Weights of a small transformer language model.
Size: 11 layers, width 160, MLP 448 SwiGLU.
Architecture: RMSNorm before each block, rotary positions, no biases in attention or MLP, untied embeddings.
Training: 182M tokens, 5561 steps.
MLP neurons of a small language model. Each row is named by its layer, matrix (gate and up: input weights) and neuron, and shows model dimensions 64-159. Each number is 500 + 50 x the weight over its row's rms, rounded and kept within 0 to 999. Numbers have three digits each. A neuron's up and down rows have the sign that makes its largest values positive.
After each neuron's rows, "fires after" lists the tokens most often just before its 100 highest values on Wikipedia text that the model never trained on.

L6.gate426:465494434459479544506480438448444524504521444412495417491439545525469425503502498387481546521535517554558475433455513473464573538422416470428450526532418458528541491477546494393499434426522538475514528490433422588469519504503536511445483455446431510513430383510586468566464581588457472511
L6.up426:549491424453579370492471559531577515518460478472522521542477504444385535506433494585379511494623498515435494499539497458529459545521457547518409442528495477556567514481520457475487413566562496534472522428523609478523482546594526552471513534510460510573456510585480575537501482512469498524
fires after: " New", "ons", "ou", "isc", "et"

L3.gate58:478427519511534531565532442451548588451592486477483461538368511469522495510505412472476488533440509457526547509571505478568572526432497519425487495523438529463430459484398443490442526533438502582558462534440469518477536497579481456475482469422410399517494582477534504485503514481421482487
L3.up58:502385588493521490509506459484553571502590474495474509531479529494475538528529377526482524513429480462579542535524531548610532520412506552402494500522458499440395470398452431502510560520428474568561494538481463558469571512588503487424502477435409464509539509502607461466506454467508502476
fires after: " S", " (", " s", " \"", " as"

L3.gate191:504497536563417474451547571509512461436505475484538399488460529408440456483474433459428505364520465546507385483478531503407380542468467477476555492449404537508455468505544492527447527448579495445515546551544542501379568483494497485426564540407500501496531565458593449494514491537515435605
L3.up191:550537414474502558434479405503505617598556498478494522534500469380431511449488453502544435458441412567425503463471466416446478542583417603466551395503456510528391483520542412455555478576540435509534481523456562467484496509460489561446496647488541537527547513586461463469475451484506560506
fires after: " (", " en", "ist", " K", " cont", " D"

L3.gate162:422477536530461400511521457407552432541484428490572474433532523440503475573476478455529541538440495439498461519529578478509568513580560534528491533473544539471622538378528590510492525502510588481510507426630505464467529447451584539560555458544456558464497419503539556519468488478604544477
L3.up162:456507563437507486478541473363561494552428538623548481393542507460462535493557497501471405496481483570507517549536485439539524461572538477507497492478500533526503552505472539538493489519557590476449568484663525510498508572544521424441457475518457454533521491452558562563480533562558462578
fires after: " J", "al", " V", "af", "t", "im"

L6.gate266:484510527519592587522533473477478459526464536394359564510590465487433438517502428546530535558601459490580502454534560440536509611525468452441519523568437406464479484570450459398445487384505593469495455483527507441496528462426428548407485535445503501534526563600498433425496541460505543424
L6.up266:545508529636545457483494442603572435525548488454378404560486546518434504603549477551461491521518468544479511516531477435478454524649461501419435613462510543494426476550490483510476458492447493487557654554435428516465458500581558532422482551507512469573522504594476487574524448508438458552
fires after: "9", " the", "0", " an"

L3.gate447:582461509453447549444613477402515520520493452472591515488467364525491487460472477525465483467435499500526492456588481528530438405410532514438488572635469555496489479537561582486527522539521553549516481461484480540538499500573488509503476512575687502479543482509505509523516500545517502399
L3.up447:589385591481428514537447485510465575500532460435458434500477467491476504459608553450553438520517443528527579458604437523490430511494541535474494506566479571523483607518548602555622551539510610516534485533456456472509419500486491570511438557521527472510496479429558482474485464484508518599
fires after: ",", ":", " |", "1", " \""

L4.gate411:470470600449498463517533485396430445387475496561430561445494593485456492528439492535475487450486464645585472558546486502500528462572489400461546538485503513477464520436369554449481507449580507519527480539433592595537541456521492477467479442540484486483552484448404506510494496556495515517
L4.up411:529546559456390526485508540466457517371504434600443552407547616523436602534474455488532467472576536489527420582529533510557519523508552458425445601512506487486540481411449518387513510384583543493556524465412585515450506466511472474499527473576513459476528490475426488444480498534502568495
fires after: "–", " j", " D", " J", " under"

L4.gate116:456460522474501514458530598611429545420482466427475428514486509436435471457481510477494539518479574489492479437484453418398530584482566550429523537560466460489434405529476520466444487477506522527527534557477445539515506471526436482482437495449533491560524455465415558532462513536441580552
L4.up116:505467545543590451465532491479499486560558486504495511520571421495532400578539467404533489477551560560579489444537602425537528481523508436447397405581532448444514508560468522528579577564411565539447496504500393473508579489532503500471553500546539524434481487523590461490453522529502506583
fires after: ",", " late", " early", " February", " August"

L4.gate75:588421468486438507482425493437466517507441553504540530430500509512548465527503418446411415462475499400523516475460510502483557552411386507572441511526502506575526583547500512487517589486538535401535480485526450508558539416409534514452564435470515528521465502528514459468583451546520551440
L4.up75:537597518405497454452466437410453495504535526478551538577543546643536468465491543581516366569465460465582454509436510437416592414498577458493455420479463507554470426491538492554491586540535555529508425530449491554545497443456432488520554524480490490512475447483548550475466509443431492457
fires after: "k", "w", "we", "g", " W", " K"

L4.gate4:440489506452492523500484458467516521515459511561504505487497540593603551490449520446570480484498422586589594612520520452475541506422576556506493557507557521452475517464485527507473449525439464479513478554617443416563530460481438431503568608526546532413524500467533513477540380502589533586
L4.up4:491494424490463486500465490550561472430567503489462432378449405537451513454570471583380497454542515599633608517443553468419458503526454451538578565514450540511472430507494482530515466486566514503556452516477486499509521475479407493552497564591514415427545487471475490483487479552469512485
fires after: "\n", "==", "===", "'", "-"

L3.gate239:567509533502516455499576540448497539507554458409419561489524486539489630548530566464457486539541538497553473505494568512448423496516447606528446440501493469477525519518524471502609525523507546587519588558502501555488463574479610488417467473433447550485512515508459549453418391511416450474
L3.up239:587540500531628483507480527426504544401613486457476558510514502462489597463531521443492434518491521497509413492479538463539458475534442532628483500582526488496533526564528408494553555546498578412526494547451528551478493590503536531430478478509453480583560484444433558548535495511474492497
fires after: " F", " f", "F", "-F", " sh"

L6.gate195:523482438489524382478594469489514575491471542507468492588473415513478506435478453558521424409448454482472477449479456491380580522486514489509564432454484511600495420420557467512472514450542516501345510515520472565608545452470515539378449501515452474464474420531530449568553499507453495486
L6.up195:502564497545461500451477476504448473571510441440504598462513520429520421498505561508444581490444472502495513515469459571512521452603442476552407482508617449498470558422488528525491527486496499490590450408485529500542447452460478518468520480506492527500410514495511389592393564618433566484
fires after: " w", "w", "b", " b", "ab"

L4.gate396:564517555485530512453516511479561530495525523548580522422463522515502453574487529589491486483551464535415449529483407455437504423477458482466528548471516484453484502512367574444416565546524524499493466570539489501505481499462453572490424465572458482505473444563417515485569562533428463498
L4.up396:436554540486528496479511469493534547403482484516496524479468558440505443474511459513411574535571503471587492635502496501483543369577446528423399533496466512506513527495369499542458466518555509523540572486540653534398450499519532458539429467505576508375399493593487526409483505439484471476
fires after: " |", ";", " —", " Sh"

L6.gate307:543508511477463606571535501570482498500512493493372434451531455527471487493545509571528546518469431486412431542458453520461396508631496448476484441524399569468459486484466476497533561483482537424593523470491617490475525517442428461499519542534477495497398493488516485462500498527535491424
L6.up307:498455528515508561466445601585556538493550492513463509496575517450513419554570472585472518497433396458444459544503451532486457569489449477405537373526455471520535465457492572611572497471558464435561582536501553498481593629544509570463576505477494452535388507471540491432540480509576495511
fires after: " was", " he", " is", " who", ","

L2.gate8:471461518518441443400521613465513458632522428455495445501444484537443416519559547519426567433416512634509450508490406528524505577439424494508493534461415502517494527483412536502498527448400548363468494483492484498531499454550547465484536522545528510543465458601476415502396461446523558500
L2.up8:433543511566465466433463559522545460530473400490485471508453441519478422575554506524437564529527515552534575505463526455540560564455449451509555496504487480485436513441447565502379568468389581478508476458560549480544557471530471551496559514540472516520516490587451390464476512453554486485
fires after: "0", " show", "-"

L4.gate283:458510534515454499505495464479476494496546516460517552461484508572547407546526523451457570508510503537464450616469539457575506426391376468543586428501457479528502435468554506420406420563533530484476514542575547496508573466554503577494485479426492580564531501572496531504478473421508502580
L4.up283:492573522426502491485506439350546470473492501500546468493484481550515462404467492514429504503505611441508540681449482571387506569406388520522493497555502428461516480491517527514415506546468456517536459510478544483526603487448484438499632513386431508538495491529546505456432456541476550506
fires after: "B", " A", " G", "R", "H", "E"

L2.gate396:531462513614511565451647506535475546502417558558486500492522412522405460546473410478418564521501474519499526559528518448490455518421587491527510499632415529439510495483389538468539551443552594558550531541509615500388512484517483480468569514525598571450571530535491595488521468462540464565
L2.up396:471526490438500449472507497490444481564401508481511433500512454634475459503428489596457521467504511598601457642462508624511518495448522509475487489471538521483419486526546480508511535496464459600515558464592410532481497447427499521505608509523512466451653524524502463525419477503551539546
fires after: " (", "S", " An", " \"", " D"

L3.gate5:451581537546466502478530636412418530498412585465508505510479515466624591429494446525461480396456488511464486471545540502533562421519438444582460524475522533512517444569515605456404569497533492523506473545551475466530522543453529429472471463509486554533486465484531463590423493435514549518
L3.up5:417466549466432547518591521527544436516452601538461479577448494482469508467517512538433464445425509463457495545569525502466477447508442555511500524513566475513473465487531613450496447546475490446420436551420533496510471444441516496560571492502451447392461460504516429346503531472562483543
fires after: " G", "G", "g", " g", "ig", "v"

L6.gate350:487484459539432457503343468358429451579593523464514410513490515552450544555457534402484491569568579464525456530549441479451467446517540454530548468459497407524538490367508491519484504486459462498410493409521516461394466499488431492504556546571497508532566488522509549417482371442496498426
L6.up350:495470536494509477544543452489523445484586450512518407420587519478439410535520544534593449523424467545408448418538516538455507497499434522528537578529532565531592583529486439605557496443560515499473500547564486490573510570491526574496475455566426509567505468507461439491511518539581448571
fires after: " E", " M", " A", "E"

L6.gate258:436427504494636446481511543484541451556531548434539610553518476551461443545494491519429568375436457519571466493479507550536500531450550483549584539502598410525499461469451454427399461504563484432477561479459405538475547565579567559502436479426556500493596463531476444528553504487467585514
L6.up258:463514494504546571521510590463425474585502488522490454482569494541478431434448505422522499484465502437547439493508495451528358419481481492581423494603385450523614532435472466553544592514455516551537488536431462492385502488514576508502509416549491503542496486500542510529460512489480533420
fires after: "5", "4", "3", "7", "2", "1"

L2.gate70:472557466509412494457437456485437457568438519515522513472490365334501410497587573462545458577460532567396506474550435436536479494435407516368491448509504503545496450509559509606402522551481614587484474520469544493551524497469543491568488515447525480530473525407510560462487509564514522494
L2.up70:504537499439568549498482538536504485538529495471462524415519484494519481534427436471484487458543527504492534481408548480582495465442476475591484443462496524551419543627520486467408568498561435535457509378510540467491549533614503578529551487515486496522496496486458550556463458486372407387
fires after: "c", "C", "ap", "T", "h", "at"

L3.gate438:483488471506487519494541495460550327561466526559467510495494499560495591464475588603536486592538608540460492520442578518441505508542450536571537588496585494453499454541451533510565538422469448439533488487521488434505477491534376552477527586557517534492565540484490519527447472577547504434
L3.up438:500441416557475531561476515423474398543418582607473483584463543500504461496447487480489550514463414569481444466526448488458525512544528493542520487451499456618505579532424476435426479443563462533593442498578480449549517519521500594479626541556496493492545525528514498609490496484398527577
fires after: "y", "yl", " D", "op", " C", "rap"

L3.gate11:488564429588488510506507408464506503430549575533470535543435487479492538549538501468468551541498448545475433472496505496588551535511493574503464461493558349526549485448588450522523502403487479585574478538534531563554438497464484483534430465399426558489483557490408504488557610585454505394
L3.up11:486626488500440394522499459487500472488435537526450483402480500466557446563608552468501540509590570532524475496468559482471541508368523509508615536469555493513443439570559515477505487460425487558432520526510504501582551606457400406555452448483438423466429473489347477547553566584508490537
fires after: " St", " sp", " st", " h", "a", " des"

L6.gate202:418505533485540433472482590518523503432609515480477456478518526461619461590431471533532547486399515579486588463541482478468452506424577437522548465429530553488568532518546524486430502441499560562438582512455444550481504572515406485562566535543461425557561474518443532489467498482421515509
L6.up202:479514544477482484449678538559472440478449520501432472520441450548483532548454465521539506513483508504445567501489442508483412523466548482520571556478424450520433473618453523481480543483437513563541542521539479491541533407521475489536585499490508608498585420483528509431431548468440595483
fires after: " the", " The", "The"

L3.gate46:492479598417506531459505430596490487509451517526565480573522586568436562431485514501458558478465566503477422571513597578530550476539444531409490459416563468457543435533475506568472463461618518527513490519484480554460382479485584523504517411496404583515486462484578557524550513567499554606
L3.up46:541486438486566478505603511558486522430470573524550464522532439476440452536505516530440570511568515510524511386578492510546456466575531541394530612393424486547402525570484515524585535465584529471468565516616528603396508462424499524585476549514526535520500504508507527577531528468482586547
fires after: " J", " j", "us", " im", "s"

L4.gate231:523548525535489565499500425382462556494472553541529488499428305433528447480475526505505501571452408404544481537580471512523464513452450503486476501483442452550404492473484485447480438544544515472513608485520463523563521597542493580477555430526465531542485430509480497510482487397554542380
L4.up231:454454472563498507514480549532571489490400425492428574509537541495543583523538501489470495524424499543515560437561513616539503512487492534538455531520557461528555580522647520510543437520559453544488463408485552463512446497456495466584542489552505589482437599462503453499396525417474504513
fires after: " W", " B", " N", "i", " C", " Bro"

L2.gate287:578516480508503528495570478553543504518503535565541516483501482510489475514567526505537488438486508493541557604529500531406467501523452429477380600533480546477426394612463543571627537576536556519633514460523618505494501555568549546489510600505528455500488479423578418453532462513377490510
L2.up287:458425538511470466507521554454527475488511499436609450563499410444540407497455533539461427509482542488405426492510579439527437497555531577518503561542580526516543429565457547528495540514515574435497446563438523484537563507508484471587527454528472570540419409470526512566524535525511462530
fires after: ",", "0", "2"

L6.gate84:464469521438470495505494525532450526519578582476494507483546509492496569555475490547452500518529473469526615481442433368447385500512474502398559518467537534400449497585513552522459506533546547436527480481530570490516517487538482558497467516452505580485464429517530492554499516560506508514
L6.up84:445451523465456486533533496498398491487562474526486461510524530522489502544545518558430537432527554496497573509468412445471500537457462463400514558475570543580438519525529589490498543508549458443518445426530566564521462548580510506482391463526418583552396452626430515464525510553426508484
fires after: " ", " Char", " m", " sp"

L6.gate4:433471472550551517568551412436532420481543552523468530434556524409507466459477488539553539514468380524550530511513472437503422469467491521538477427526488416508553394535408492419404406557513519525444526477442460476504522454437456484518402537559503463542603476536454476571411500391542451442
L6.up4:448556455527522463578507510441592475573504589614449501463516592454519484527532481584535488572471451565538539597496502512478561455598548468601532468458436438521539398452476513412475412540548508472463557448383459549442513495508478515424505522571544540525560483594491491546509518380472476466
fires after: " |", " the", " N", " on", " Res", " In"

L4.gate348:520428454538444487542528480539577410513565452485446436498501470531448581537533482442602512516437582504439529555482481489493502570445443489500652455474569521567521492520504464420490526500480501489592403538538476464532415450572457558535460525533507539471505543479405513519512507429593517422
L4.up348:551519519488562437536485423483550528514498540527422493495547494447557467458457535518493473407475510484577520389528557507529414507458425530515519501487380513601470472473469510561608566476507527492550426468556500440482539522512450588546525543482435447500452558547506517516538536509449494466
fires after: "0", "1", "2", " the", "n"

L4.gate209:629531496597535450440495533474504523535470557439443551452526454544434518508520502493573465559565530492535550438536549477468420541541549534472461515503418441523463404439476513448526453536563521550566522500545569414503452457463514532477404436450365534473474514452456542453568515423462482473
L4.up209:481552503472447506458481598529501524485560478535554492541588491504505428557503512500520643497489465483423565451484535489502485522595570534443498475514469539465543546477466463420540427515587476604462435457603477542532529490456552541444479402553486513498529380538500533533518571413375480499
fires after: "ul", " Al", "ur", " pro", "P", "ro"

L2.gate266:520426556534498411464499486541554562414503474519486484578394561453542485494481485478552558567611535482466478437617509504488478530494509554499522424557525449459572530489415524354501489516566419470471544513449537484489519523511569559549528468433475481537411561485450509475504528516541512452
L2.up266:572369426529622468506457525481593525510581433469492466562518532441536539520498600531490508536477472535490458516453497471445519466637503502492473462452467532504711540477426537481516444519532494482535525498487518410626400490477584481464517539504588554410516481472549486482616469405498508584
fires after: " l", " L", " An", " O", " int"

L4.gate216:565458464582477387482540490519520394487531619546502482453487507456544463521495546485529494542509407541464485478549514565491467534481464510552489522459511488506542404604422520555460404504570391456426516457423457510500502493557350520470507496508593569611546488472440490518546492572471487404
L4.up216:553421470502388481506530513481572407406565544510492533496520439462392489487474496548553473483533454517524505571412548521500489473455553510489489520406414462505433429516437508486557463558578425505433563548511399536474506521557370475479412527556555553519497471467477530521555471586444514406
fires after: "9", "1", " ", " Bro", " al"

L2.gate219:464469523416543481483444521486524500508385557516518450591488430551488459551445495451466476545587484489495510476541455426529437509461458490565545397492499485529502519481388471357488494502458536503507526526538475372579506436502474483479478562422477546532568444509463484551605446499451450447
L2.up219:434454522443524451474491465578521513531451513508508389554490518602472478571530471446485522538560499468483508538530442474474404600429517528488534427511556442541452504444402505409573538513354497604503537500533493465594475381435455539428497592406511527519610414465435480549527472532529474524
fires after: " h", " W", " H", " g", " R", "g"

L2.gate67:507441476649540457427615464568551532491509473495402528455394490537508576553481520435508489485541514566496581470482470537521452499479539490516455504577424502519540499531481512489541477546492442462542407487574523472579433497432584562504549477514508492598612471562476465530498481522587498551
L2.up67:564548500478472551587540363429501515466564439598610476519496430453462465482528419470378548360476392395496463511608475527521509493535519490551501400410495473539450499443497477518465545467585561515514553480547557495427518464604504497492547455494502484496520541498533506532567501498469501519
fires after: " S", " O", " (", "(", " e", " W"